{"n_layer": 9, "d_model": 256, "n_head": 4, "n_kv_head": 1, "head_dim": 64, "d_mlp": 512, "vocab_size": 901, "activation": "swiglu", "norm": "rmsnorm", "norm_place": "pre", "norm_eps": 1e-05, "positions": "rope", "rope_base": 10000.0, "rope_fraction": 1.0, "qk_norm": true, "attn_scale": 0.125, "bias": "none", "tie_embeddings": false, "parallel_block": false, "init": "uniform", "init_std_qkv": 0.0346, "init_std_o": 0.00815, "init_std_up": 0.0346, "init_std_down": 0.00815, "optimizer": "adamw", "lr": 0.00195, "beta1": 0.95, "beta2": 0.95, "weight_decay": 0.077, "lr_head": 0.00639, "warmup_steps": 583, "schedule": "wsd", "decay_fraction": 0.766, "decay_shape": "linear", "final_lr_fraction": 0.0, "batch_tokens": 32768, "seq_len": 256, "doc_mask": false, "train_tokens": 203900000, "steps": 6223, "dataset": "wikipedia_en"}
MLP neurons of a small language model. Each row is named by its layer, matrix (gate and up: input weights) and neuron, and shows model dimensions 48-239. Each number is 128 + 32 x the weight over its row's rms, rounded and kept within 0 to 255. Numbers have three digits each. A neuron's up and down rows have the sign that makes its largest values positive.
After each neuron's rows, "fires on" lists the tokens most often at its 100 highest values on Wikipedia text that the model never trained on.

L3.gate142:092139108136097103091080087077076059147157142152128131185075120143112097105112122026179107070150125212128095104155142154108127054144153125109136159130186130104112090168158151123072134149122148034141190133115129124113094146104131101140163045126131121079119156129117151131114192129151129173117153115048160089076093081116147190139102169113098153133105149139133151152115128123116170132135129169195129173172063145108079101152133101108184146126136124172121160138128114179152078115151136117092137126140115135100157105095161106175132142139131132160127087181160135158108134120093116122
L3.up142:133104124126098122142156118084133152129136101136126136131104170096106151159096133076117112070146106146095073140125139174056127127208121163110128138108153173173101075113118166111074109136208150139077118113089109151070140167084122121162175126130074082078082172077146184116163146134141086086156162095099136141134085053137107105100092100153111101101129171115171174141116093097023103131121160125157131121158103163103122143103180125115113134200113139147129094147143134133126100130102115188152079156087131174120100137134169140116112154131154111102091168165153070138136063124174049134
fires on: "| ", "; "

L3.gate448:127115154074131183134094130152127040145112133095109176132133159143135143154140197125190168104113168109116081138177104141156186131132139111111177190133146137108110130172148115071147147146224121141115119147156095126124112089112160156150100012207160145106106168172113112099077109044066206077170167145149135138132097116100165147097158122173182129116125131102130164123121093128137117092072077138124144104143086176139103125143135173141118153107119163167124113142165137198145133072153150146138120156144134057090114085098137111120102117115117112088128073184203136118113113087133179094
L3.up448:119132127151140052109110086140124133074056131136192160084109122171089117159092148196141091123143106118098115084149096079123156176086136134100144142131088091223085130168152114135103139136068155179169125099090116151131078124204108157128067136082152140104086077085122099087127143112104105127091108132121079106118167097123223113118155128158164066171140139137143112126135070145157133135142125133152122125116097134095088144138127106092118090108149103140147081181139154175094138063171111143105158161132103157143130110096119120193157138129073154128137177162143156135077100092127158085
fires on: "; ", ", "

L3.gate369:138117211163118146133146131135110169108094109177194131174117146120109142129164134138177121189220140096127102073135090118086130143089105149128147107136118133079117102172094151155093140133079190065153070103185111161129173132125071126143079136101106089134120136174148071111120201139119146120127037129133153149131125091145071089126103116159133099168186084134133099086108111117135150185134134078146131087150136089136101125122126143124093114116158119128175161063121099105110152090064159115161157103077124150102132168093106107120191106142108140116136132147146129129116096094118151086
L3.up369:149134122122124178184113140089105174107133081118100110102099106175176146125164041099153106176159100161143121128135101096165180136116106106156110127117132144039123066138156109148179161133114136096164128059154096093190126114130115101151167172171060060115087113130151114131133147173142068149074124125145128104122142116140142107181159175100111219141094143163118150060110113143166154189103053109093108141178092145110141126137103166083077092086116111176158144139143159146138133112085152162151186172119119112084133127095098102135119125102086105131077168109143157140134078130153178094
fires on: "es ", "b", "le", "in ", "ed"

L3.gate226:104101202142138145124177136125100126044120120164133123116138135116097155063117157149112094137094133162109119124138166112123129157116164161076143074095083172142089103186121093161125164170145127089092130158173117110105120066159145155164167161155160163127127168091081131169165136112193185124211124122167133132144095125111124098163102147125108090092131101128122114105151129113114104130120140187141141071146183172060070122066119173166123122048156159163149123166136158155145108168100130174136129092087110158154200198053131166163141129111143142189082136147133100110130144073161185066
L3.up226:128128139140147192148139172143132162146150177116072131139089121140101177110070070128106155095150143148113120149196115125133129205164092123136106140141148156111124180117141124059112159110218175100121092174103131170122153093169174116171114120092151117138146177116085100119139174108134151183146166185122106123117128059121115096112160113149073130105100151084158154100208100146139107115117149045111170128148169121086118121150131141082120128163096151151161119133076121066163107172159150147124127125164167147031074103145101110075173138166105130122156141150078101106126103189107131105
fires on: ", ", "5 ", "2 ", "3 ", "1 "

L2.gate32:162086108144134106133151134156103136145154165099117113130138078085147176159107125127170056174094210167150143147132088126122088136157124153129101133138151198167101185144122145092169125132202140165157154144206098152130091148138108085092100133113144162177063090098208104088113145057103112142158107090168116166144167118130142125147157132173127153133086112117169114121071189095145102176117177134073166107179133131139086176108115149148126130138161123125137155123138094072100155089084143126157180102148116108132136117170141143142131089096074090100140103101118101131113138164113096077
L2.up32:162101082180161127160113147088169154138081123117111178156094146127102126135088112147126126175067131092074091090178112085117112102108148119165120105083083099117084125074092082129166110126118135112060095133144115204150182137159115116141094148179172158150080083103066121160145147136144110093119134162159126099161126118185154119132118084082125147158163122068197174153147130135103148112076135056088156049137106152069108089099146149047099158067125109165117142135067134162075094137102099109166105114079127102078123154133148120082133108101167127119190136117125165133118087118155161091
fires on: "the ", " ", "z", "L ", "a "

L2.gate198:138169121153105149138157164121130114131097132143112123110190104069149141190130077160155207112170145102106134135157123134117158137129135096102168145154088139132140098127081135112204136169195255130093086139194141155123150116144189127095134098092116148130129119139137132153127100130154175114201150145151110170125110094125130065086128180099140082102151123148136140124165121142147135099095145106154143077105171187109083140103112169211137150065092149130164127104095135107147162156119156110109188118094141129164066097087207155146133121155143069113150116134169098143118094149104097091
L2.up198:072200107192112067080099156119117157155156114134137124120136120169157080103133191122075145098180143176145143134142140185126119097145110089177154182174099165180153041141156104118153140113143178108044106112148112150151092091119157073134168145165129102093104119117187123164170129168097131167079174188151131133078136114149121166159089179169155100107109155149156182147122117107095087139163173184147108142116126143182123154119119149183185112116094100188126141086131106128101154149207132135110088095090159175153135099133075109134125182112197113116109113089156116141138115168139103165
fires on: "th", "or", "on", "'"

L3.gate136:130118108110193110063149164132088117111171137133135125115105146158153120170153158121118181090168118143136162148114123114123134150120064161120166142101112076107096142165115164136112137158181174130110132150137091122177104094116151152130122068171152150115112108142108151119099145132073137154115157144041142119100141109053168110129123158108127111124127140098129147161118057105172161121157124138112175093125146102125087102173107105171182126160128127187134171166132212180151083096118175168087156118080104197109147140070099097167190143166079147121163101138146059170146092065107184143
L3.up136:145110124170190084074138171146108137140129166140188137113127158156142096125132172151131147069121118135103140131109107110101187153153146126094147131141132173129099124174110134124104171155180136105119175093086122123161122132137235112149142114126128164101055117096144118133104101157117061175131156114093144081133119145096146115134187085120085090181148174111118164106163053102132182130112089143146133099141140126117098128116128094142141114112090172158136110135097164180149078096181209185091122142131130150070133097069178108111164077132147104174177080137188139150186128074103205120
fires on: "; ", ", ", "ty ", "), ", ") "

L2.gate61:117160161145178104092102154087102129113066117112161123128126126114078090158144089095111132143097168135149212103123125109141128131118133158074144129087118113168161103132084155186150133160110187116126107133125136097206072091087182090139081122198161142186104127125123141141132165149090079141089161172101120187165114105123164145183153174128102112139166182117098145129140117085121144171153105083109102082082153150104116117101151163163089141063154132107151121147087113079151128132175166119126159157161106116089175118161094131149175131088161065071239130114103168089131101115069135072
L2.up61:103143155155127106086111085096133161169045110118097154154173118135114136165145119129189103138195170120096137124151050068127094117150133108169142091123109110096122119119083108158149162085124149067092044185180138155126104118097117138154173147153116107099167143118078163160125110086091113081136087199133177130144093174163110144129157131090137109157114147113136130133113132153126175130148115093190129097077064114151144131110069204109093146042106069150147105134121186128105115166112166115087145105111148117126095110196174087092124165092146094065177133128128102082158093068159137114
fires on: "it ", "or ", "A ", "es", "et ", "o "

L3.gate477:088170099138122117138143136117078115144119110115152130177137151144083078122114112072099128090105161108148129125081120118073142158146095154113117184163141107141120034180157176088115093097120134095113130122113128154086131147153172177226135119223113141139110131146105136142170130138120126114159088174103112112112134114090139144125129178193119178134113144194174103118102111118146154109135130113213124209192104134069152105143125112123117194103104141150137081096101062105116093110187175113116129150099094091146122087090143113129123103083123174165136089123167164110115147167115106132
L3.up477:112116138113171108109208139109110174110101113095053178139127115095116147118111131139169149102149124184138154133123114177127103170132132136129095165147115083166054100120106101114153137132155124061119118105123137164135143128153161150164133094140121109098186124180120133139123126134143111123124127148046132095104135096134111149115108126122158161124088156158135062078140113111111143093076179079181139153185115086124137178152129125110164148172146165079191117064103124091069155127123135124176076099078114114153164056071143162159171175084090125172157149166135190103152117155156061122
fires on: "of ", "; ", "by ", "- ", "from "

L3.gate454:096158195155134107148176149089119076126101153105134122142137162077095096063115139190102135116114138143086101146158098071135126194161096134081164125103157122170120149159093105069088195080148129104121134123049125145103130132127102176135129117143188135173091148087118140148146171139132173132160130133111146111084121157127090145107167192185117134143138136152128085091196136081091093111164064133120111160169131186128126132118154202134066145152132143132101107146170167160172127083161133127146096159143106172157152059152132199137188093123068088134147149128103162125089182174094133068
L3.up454:102053141151134134134157084064122182072106160098079089162147164151119165128134158096166092111140079111172016050116144192114110147119094133132127179133129133124141142088119103104122151105140134032114161170117105152127114115185132151165147083139115166105143141138163104172152201126140136081172143176139123138182149135127139088132128130097134177150074119149101125085146066148127126135106144160164113113085187125140114132095118140161051147147129156158153149160119152083046144101101122155173202145169112100144144130113116078098114121090155121112080085191111111150157118149161059087
fires on: "first ", "up ", "ile ", "er ", "1 ", "2 "

L3.gate129:163150042082125116116163118154103123109129180175130136109130145123169154132109100148066123157122142158084107104148106186113170110120111160164084139120163157203166137176082127155077131103087164089139103135046111153208163139075163117109160123161122199141103137114175130099159164134087129149072129136103120103094131045127230147117132083118129163128165121126111122125111184166141134105128100096187183138111105120145157163108163156109181111151128108135109059184105133139126122099164103118129141092116059108163089131112111056149152179076127130160160121164144149172139140086122110117
L3.up129:143046144080130102149078119108175141122172110094111103140053142134112097012106164154143125097089156117136147099131095110103146148120129118132111073108128169136136060147164095148079178131163118143090149091133122126059152151104100093138106139146096094119103189110070128161157144136148099140141096126119098083111158100122132099126159098153100188123123147171200106089150114090067103091063156093125087088218152141113114134125156112143107136098159101138158117167128153115093040121097143188170112134139101119151162156125136184125163174054101122113104139144105192135177185086146108100
fires on: "by ", "in ", "from ", "/ ", ": ", "ard"

L2.gate433:132153121153145173122129101081138133169178080133085121133132128153131124127093126124088131103155121176097127126144135096150093071087158116168127167134121150160160150111140116141083089085110166156138167107067083184095083114145097097032120167112085126133127101093171130121136093119093245135057100097171137150106133120114170117139110153080134136107155154176098143162070167085130174120095080079135105078115127072133092128125107090117130114157171115147144131153069105121140120077125143133144144106145138148166164107175087139167177050125105131117122151042162087135142098128155091086
L2.up433:180124116169156113203117154121099148111107091121119118131101143168094141137069137119126129090132101152088112118194107120151163161101170118126141131154109136166105140080137073163143103085055138106111170103107139122107073127156142121157152180150096189083111101091124065157148124155100133135104199120166093132219091179144139186154147160096102136132170090110107148085100147181177112162158140124098075113123070120184129065127110093143089099121132084113116091114160107125126155084130098128187086112133118112130168108197183101047154102136164113109160106118137097072124145153169086153
fires on: "the ", "a ", " ", "his ", "to ", "of "

L3.gate309:130144151192131091082114168146124112189131094112096169130124118121128160128147228146176089132112139101119127091179127123137151109068139115100148136124117156202129081152099143095100161072158118161168106078139137147149169115146108182113124148165071101202111164151076130115093114168087187102126148150089188114117125106091150161153100127153121107190128099107089145095112150074138164164152123196150112145176171156144137154134135141095194151068134203127119141116166130122157134124135191142078123180123131121117175092039099171149152049161134148181126142122151136118078122159108128104
L3.up309:154099171154132072122145158103217145181121165143126116114129119151124156138137167132115170123111164065133110130209087142139138179147161149142133141120093156116166087127079145053097227069204100146152112094093203128124182169169153177149113133152124071165104166106101081166100107181157156154093140142119132084120140107101156150166153150146110128187172111151043138063163130073117137127170111154138113142220103124158166156139163143115150134090122144154111154118170124140132143135165154097097142122166148096119130124062080168136192094086115154162140160154096139118096117171121129132
fires on: "en ", "with ", "ing ", ": ", "ace "

L2.gate343:123152085085126137176114122131147099115080105095190112199092147127111092124134161125114134144113149150103134159091101065125104094136093189120150097146163156127110116174116160159073123155094176144142067117105107155098136117125059158101091208130136107108153127230103134137175095075125102151183118203090153096106124146128200109121071208100167171119132096175121091160127126149148103161136038114197147125076071083127122111178130089146154142105190125138146048153132201143161152105132142137089107134104083148133139084081118131128189114140108087127194065117147136134164080144100074120
L2.up343:111108119109093131147100154130188107102118229120170112149100100154128112107155186132087106164138105121101108185146097119094158107099071231145102141107097136162138117109147106090122179160168142219143131087116141159040134146076151114088153153068138114132182137171123139144198149122129108081159109117075117173107119136152191114142115141100200133113119100158145100206093118133137117124146091120166150125121099107105124089137119124112095128109202201087176058194155146150117166099127176139122113078073142133160118084142085113094164128063095141132141136135124133125137162094121125073
fires on: "by ", "are ", "al", "ased ", "been ", "/ "

L3.gate329:181098107094193182125054133118134104142116192135138119146069120068101147141132149146105084231205217148063117086109117162126186083092159150103155144108167145146144100173101123160091135154087185118098098082130104152138074109152096122153180135128140118114117159158123100152160108175144180158125183139097123158134072126114120143059110120093133042145139132123064171107111117139143151187090080144140149076216119144127108134130134149113214151093091115109146147115128157175124181146115137124093123109135124130112188099102146087119157106147065146097123114159164106128121142138065154141
L3.up329:164141143123156121132103129116164129159145145107121133136141063080128130168197179146089147184152192119118159043070148136118100137129164197122115137170119153135136142157175146142144164118164159190178092083178157171092133181188035107139129175114141054110103156148119107175153150152144161126165122073106093220131087097114118109090115080104090125123169129141102153100145091116136076158122091200146129149192175132163134168137200163081155112095142160109177119113129124135158183177085117083119131083110106144162163143119118153126131118087128107137071118150129094126161135173097118154
fires on: "e ", "n ", "k ", "st"